{
  "num_hidden_layers": 13,
  "hidden_size": 192,
  "num_attention_heads": 3,
  "num_key_value_heads": 3,
  "head_dim": 32,
  "intermediate_size": 768,
  "vocab_size": 2048,
  "hidden_act": "swiglu",
  "norm": "rmsnorm",
  "norm_place": "pre",
  "norm_eps": 1e-05,
  "positions": "rope",
  "rope_theta": 10000.0,
  "rope_fraction": 1.0,
  "qk_norm": false,
  "attn_scale": 0.177,
  "bias": "none",
  "tie_word_embeddings": false,
  "parallel_block": false,
  "init": "normal",
  "init_std_qkv": 0.0394,
  "init_std_o": 0.0,
  "init_std_up": 0.0394,
  "init_std_down": 0.0,
  "optimizer": "ademamix",
  "learning_rate": 0.000426,
  "lr_mult_o": 1.57,
  "beta1": 0.9,
  "lr_head": 0.0225,
  "max_grad_norm": 1.0,
  "warmup_steps": 562,
  "schedule": "wsd",
  "decay_fraction": 1.0,
  "decay_shape": "linear",
  "final_lr_fraction": 0.0,
  "batch_tokens": [8192, 16384],
  "max_seq_len": 512,
  "doc_mask": true,
  "z_loss": 0.0001,
  "train_tokens": 138200000,
  "max_steps": 12038,
  "dataset": "wikipedia_en"
}
MLP neurons of a small language model. Each row is named by its layer, matrix (gate and up: input weights) and neuron, and shows model dimensions 64-191. Each number is 128 + 24 x the weight over its row's rms, rounded and kept within 0 to 255. Numbers have three digits each. A neuron's up and down rows have the sign that makes its largest values positive.
After each neuron's rows, "fires after" lists the tokens most often just before its 100 highest values on Wikipedia text that the model never trained on.

L10.gate1:101141116109138160078129097159121129118116154111138159106127114155123114121104102131097115130133123146143129112112099121075149095133133117073103112165133123110112111091125096129137110133151125110134112151105150149156103106107081142119111137166154148134122112147160100139120103137075149130134125116100107133065134162129029099111140146137120136136155096153133100122150116130137140163175
L10.up1:124135158113142128092153102137177127150113138143174161136142133112138159134148128133123128137105134144116154138086109110146105159142101128138111128087091148166092116115106106137086088134081158107122140135120155117152109092096148094141159140126174106121111121118121098140102139108123177129165150148148134115131120113126088174070142106179102175104118101137114150146118079140127162125127
fires after: " C", " D", "R", " ", " J", " St"

L4.gate409:138141131129123112146121127113103138087083121139092113134112119161118131157110098113108120139156121126140138092132158135116113109149128138080173119160116099140164091122091115126137098111082108167085192075129079114132151122133129102110124164166113158115134124122142071142130151101119103100111101113153139106164125093127145084102118141178148128132123099147120129134157142144168141144143
L4.up409:149129122142127144148112113100116131097137124155094159119123124108185122124165123139137157121124106130073170123123125124147142147135110142164136098089175179165133128163143155103128137088098138155105133104157133085122131126176145134130133108155143124143090136105125158110096121106113106141163100135134156168126131096119182148154144147138130172083157116107132140149170147134102099152114
fires after: " For", "re", " comp", "ur", "duc", "p"

L3.gate569:113135088138110157128098123157151173120127129122141083140151164094164115108133123139102107084138123134139112148127106133125120167106083133082143091118150146119121117109119107107144079161129131138127113105133116157149092137141065124072103130135167122136131136155095144120116131120153113101085121170168147158105140172161131137088130118131127169116151093112132120148119136142128103124129
L3.up569:094142116103126126131098134137164162107116147158128101104148109121149106135089139125118112108131130100122112125067142163124123155114115123121156132063169127148112168118149137104129124135135143159118148107121159171059118117138105136038116066113132160136099085152093117132119139079127110146116114126188153144120185132109137131138109161147147131138134117122085101149100107119089146133140
fires after: " 19", "–19", "19", "–", "C", "-"

L10.gate95:111135110139160120106139167131093080139110121133130120149136117128110109102102162124131148118109088093124129112117088135158114136174148135126090111159099131094118122144156145095104142117171101162131150139114139134169117143154120133150081124138107125172148115141142082147164116078126177119146133140135146127133131133131101097102121069104101128147077105108127134153138078103148149075167
L10.up95:113148123162147119186116115124105101088141113151105133149098160121114120121097160147104127103146131109108158136147153133133085111152086101138113158077136111161086136153095115150107141137135141120161117105153184097120162102101172116146144101075118150137140077089110101151186122120143108107131129105136129121114092128119149121107120139137115120154095131118102111117115178121104123087123
fires after: "s", " ", " d", " S"

L9.gate757:134090108159116133149122122109126120118092151111140100136120130140127103115144136124064139102128124076103127108142114154118126107112173139158120147174098086120122121150097131118117151119089159145113162128116137143095089141177107113181167129144087141141118085145120153096118141139131135106162124108166150145139155084146106092135133078146073125103083146131191152173165099145100129128144
L9.up757:112133133122140177126147100108123156086125125094086147177102148124116145096092104110144149097159148146091140124150133142131191136158095161124138112098112125128151104160147121144180098127137139124150091083148124098136125091135104140105161145190104092140118138121170157122150103093163106131140131143102152116142143114158140125117084145163104115144174106148132136166140110115077131122141
fires after: "s", "ur", "us", "fe", "p"

L6.gate360:142121150135159102095121100118133121115139122138146085108149153151158124122087171127117099118074108119136123079135124124151116116133127107075150114102097135140151141125145117160117120132104147143117150109118099131157134153124137142124104173118158159159113114130109115119125111105138160109098139191166122140166110174142113139084161155164140115081193141126145102139146132129125149127109
L6.up360:127107139100162095150201124109140132121126110177097118121128126141139126125065121107126104128107121115145111067127168134131128188154123125119147112086124140114097125131115108096135129144099141144113126114142069129107160130110147092097111123091095161110150096165082116131159180135126138146114117133110128122070167142111102131164158086120140130062139093129133128162131139148105117124103
fires after: " (", " ", " the", "-", " 19", " a"

L3.gate523:123120099108163153108135138119161130131124168109089130096164127142105118104101128136107153139102154102127119115124095187089113107144134079107125143101154130167196134113153132106148142132127118126117146088128128178194101104108097088069129089149104112095064152114143141131108109129133075113147091122168150133161165153150149148142109146124095101111100089132132126103145111104102098175125
L3.up523:103126139099159150094172149112122140126069118152143127127135155148174120118124097148119120109135145141135085144103151123103139126148138088147136139103157186125112165106122146141149097132145131124128104139130160142116116147126090110141135094131134118100138134127144140112104088126125110150158132123113158134171128172122138126162118149093121111145120148098091108118107110078106106129135
fires after: " 19", "–19", " Char", "al", " F", "el"

L9.gate429:155178134118190121121134088147108124094129157149149103119127104086146166120083140089160128092101136098110110098121122154122122150112176163108159119096122148129125104087159114120095199127163101148121109126078122134108129125117170142118165164113137117137063135123143119109126122129097124096113139146132102118142106098136120122136126101152148122152125135125151118129143118145107083152121
L9.up429:139159128158102128116152157126130112102141160126106150064182081090153144089138150125139116119160127105122139107119202123119122137098120129151124152140144097166121121072130133075091159126163121133120108111135113142165132153079063215126130114109106131173116106122142147123110095121112120159110133106119147088139138113121108111140115124164134150135134138133101120084111142134128096139157
fires after: " c", "C", " the", " C", "or"

L4.gate695:140127146103127118101108129146152128142124176112117141160153118102106096158115198133112149124120162130129131156140106090107114096106119151120094122135147158098154165129124168131144131142108125118122127092158163154084091097109102108099155099061133108116102184124095175126117106118132106122105095124143160153143163153130161124137118103114114122122111110092056135099132112100144116178144
L4.up695:143167128121132125122100127140158119150113119125126169152114105167121137185167111121091132105114102092123074172130105170109121143151144149110128114130119165127106105152136143151170142143104173150149124073149167127134147144113174097088106124092152145149110142129116105098159162116097135136142154130136147119114159154089129095178127153126109122108134140108119105113096127110115145127165
fires after: " 19", " a", "ock", "–19", " |"

L9.gate639:156150143107095106136106147137085093138131099143159121096135142096106157144118125122070089138139124116093119101108107117158140127146164128075150144121164083122084178121140069102091155106123139158093127145125183153107072125139129141126151129137122173109099098130135115124108119097153151134148152100124130114148124131109107129126100125161105099132125100160145124111145115113116112151139
L9.up639:149156097160106096169092116121131095125094138117122143093132084139171125096110096124108109112132125127101111109124123125106144147095153137115101132149090132073109109109131134111113153110129137113106112143141169138155109174110111148090129115098130085074077118123164092150099113128117122138098104132146149104169133066129100090176116128145151096121089136137138131134111123121106138160111
fires after: " c", "amp", "c"

L10.gate340:135126147165118146111116122128083096090131147116155146118114118116150147139156177120099121157135097125180089125166110104137130103120142137135141145163128094154122093123116118099166149098121168124083151129139176081143134143124086119144137161143139127141094149146063136124114118150088128110151150152144128127081110118152119146141151122121115097144159103132157082127095118106130135168150
L10.up340:091172173124101171130127151114122160117103139137138165164129162138169149106129115129144125146156100109135141078114109137143121116118115127150180136092115106123115112148120104150084120127082122159100084129132098124139174136112117127127154148163137102130092133117156061141089111114137148137093098128105105128110105113142110124116098123173117165130168133142121127107142077164143144114133
fires after: " C", " St", " K", "C"

L10.gate331:136117116128153141129160149133113102168073166132140105115129149155122117128100122091172121141111167093142150148132101119123148150181134154122112079112103126093138099104146126148125134135154093089119158137110139125128143149101136132155118129143104167142117117135134112158150148081111134152109167144123142135140118150136108117115115099162144083105181089132102153125124126143109151135126
L10.up331:115112144102154141150176139180124138132131168138105088107141125094108118174119080148128151120127100090123141133154116086134070135157126151108156139110103125120115136192141096122143117118085133167113131122170106126106102130140148148144130101118119121112143151118146102157152169137127133133132142107135153115122153163113139091144154117148114099170098140164144091132104117123141117139109
fires after: "s", " ", " de", "-", " un", " a"

L3.gate694:133129129156180090128145115142140111139145094123173141141119125123121123089157146130178152132103153162116140184116065129144087138177152109150085141124142116110135160146096088152117144135156095081139135157173105089173131157157150118119113142056120134085125095154118130101126126160168099136119134151164116114116122131128132122109110090125104115096094138094151101112160077146153123114143
L3.up694:123099093134167105100188127151058124124142107108186116089152151142123143159174097088173149099161130165135121130111133131156122141147149117129115116140128128144168145121129122141084097157116096125119118165121119127113135146160149132143092170066113139143123066158127125119111079093117132120159145123101122105108134130128138160120116115138107160114153136102131081167108132117164161133141
fires after: " ", "±", " (", "s", " de"

L6.gate701:155150178143123142159161089168120098124139106133121109115132127118158098082105147134124126071121107129118117113152135114123110113149146080127113122163109132110121160119157118110143084133115091124129125114142163153112148173125157101107070135121114140131109102121123143138165098122162103123104171155133155124097147125150064081150113097141127096146125118148079137129124167135088093125109
L6.up701:188092156122132116123157126131151130147112160155098131113151144142105124099121110158179110100167152121113139136113110092107114133108166089098128126129101109128135133117127143103148140152151136085092132142120117178107144135122145136098125150121103078115118081150143161122123144135154126130065117166140113086137129183109093121156159082108192103084160144089110141137118162144099122087107
fires after: " ", "-"

L6.gate655:104130160111163157120107147146134146114139144155097143138134140122086093137108136109130133134095138136121170061128126151124139105149179108108141108133131126149154108107126128141127114127111127127176133115116113140144087143167153095125132139149136095162138131111178107131123135137087099098152125129135154174112130116157130130182141142160068063116105129112126128096080131128108105124111
L6.up655:159120127139162105112146124153153103125150151168086136150104152099114132131130091145142114103083118115133195105100121149121110098126101080140143148114136125160130157112139140132165139113164118116157109114144136064132129175104184135132123129164126152119105133066123083122135125181095118119160109144181107106168118115177108146152124131130120130096142167141151130127092144132120139137119
fires after: ".", "B", "i", "o"

L4.gate126:118130089112138157122144131103143099124139167122111128147064142143108048108130126114090123119076138165111149133109136111101133116149135117096135149145094116132102068111144115109140141169084123175162132172148161121096147142147125125105167129126117106132107138158095118161124092108096133163135129139140111139107110127139133095148108123114120073154155137174137161159159111104138140119133
L4.up126:132130126123104110073130108101110113128139148099114145153089156110123075153164116150128147106109108133125083173090127068153131119100138094147134140115087175078125118110120110137144146180108094126124116169171188102079128134135125121123141120097135112125143122138107143125116122130101107177125132171152160096134120180158151104112126141068146109144137133138121126125155100088155112143124
fires after: " ", "s", "ten", " re"

L6.gate262:194130115104144121142148150147121145131113129150090150126160128136115153090142158150129113107109142134110130104141136131092108145133148067087142120114106192156119127093135194141088138146096084141113150106119096128130143124106129077069085096123132132204118142096109089092143138138115130106113098139165132114134141133117123137080134145131127121154128146120095101169116131124096119158140
L6.up262:157117108123124082131151142140134161147137104141084140123141148133143169109142119148141070128113116141119146101128145122089133134142136123133152129083128131143119110065117168176129137151123166112108097101186091096099103150120126098143115090141094140158140129112124139127141126094150121102091124135126118091119138137087099145102180153130149149135160168133139152168096170103156134131156
fires after: " in", " 19", "-", " to", " 18", " ("

L6.gate201:146141158127153129137148114108177113128124136087102141148112110111137149090131134158109134137111150181138145102117096123116103134164121122156102128152112093093134136117119179116154122144101105103066190121128116141118181138132174140097171132138114172119070132147101149188106105107162115138117132167159125133127147136104120162130170114113169109159106154142088098143134127130132129125125
L6.up201:111152123132135151138188093129151120148132128125160129127116080148118115166185110127125131115123119122119139151138124177152138154127156094138126112092140153099099121113129096149123148144091087109189144106118154102157126150161169092142113100089126133111099201114146131106088140100132098104142122122122134086121151153101115120111135144135136141105160150147132109159145107088122167135143
fires after: " ", " the", "s", " w", "li"

L9.gate369:122162098113220166117166131143113077122137155116105163119103110100062129111064141098119138110127161117107137122120092134150117113148160110057124128151151120141117134089179146129108111118143100105092141140150138112124152099138152118108133130130155137159175111145103093172171092102151134110164131155131093115132157127153099117118120081110132114132132116158114117108128083167103143086113
L9.up369:131172101124170142081161114146125105098157152123100148114137143106107143125121086120135155125154091115108102154125134109155134081161151090134116104116139114114127077108133148120123131133128157140094113132166092099083136096148137112114163149158154154146182056122099123165156147129129108146173151122113094057126142131139135120124128101132145160182102133126108146117143106152127144087114
fires after: "er", " S", " d", "s", "y"

L3.gate168:155091132119125117155171146098152095137159176085131132147133127124129121111093107118182127153107076133159159093102121140158147157179103117156161179097117128129113150198158123153135115122125152103115142155140116107125112100121130128153120118080098138123153132130168099197149138152110138141114140122138155127135117114113118152153128090135147090189113149139103170136097148135143127106153
L3.up168:172108111123144134145154145143109138105123139141165126115069154107090146167161131128163170129085087133138101143138094122201125131118128124120097137114120152110126139156124094145148142095117141116156102147145101115125129137143161104143106148118107137122137161128129136120088186131150164116086155082133110078115095160133120122121174134091125082120134141142115101136102160067122132088108
fires after: " ", "s"

L3.gate330:150131152116128080130120157172140134132110137146151146112119162095185165116167146123152156087145146131118146130164132068095105107145156166141121129137094142161162177132122106148076096110121123102129147138143145103134177083141157150127134148099099133150119120147101139119169095152154129091091142146148113179142125138148110079137115107132132121115106137119118117151132146137133131118111
L3.up330:131117128108151111131164135122160151126147118148112131122145157178165132090142134144136175113123096154107103116153154134142139092132113143128157123125150121138177150106114122157082125118155149133133127140131107119095159135067171132164130129094138142128124108179084107123126155144142136119073098180144072157156144161151150093119174100071154126107137172106111127175116168138147114135115
fires after: " ", ".", ",", " 2", "-", " $"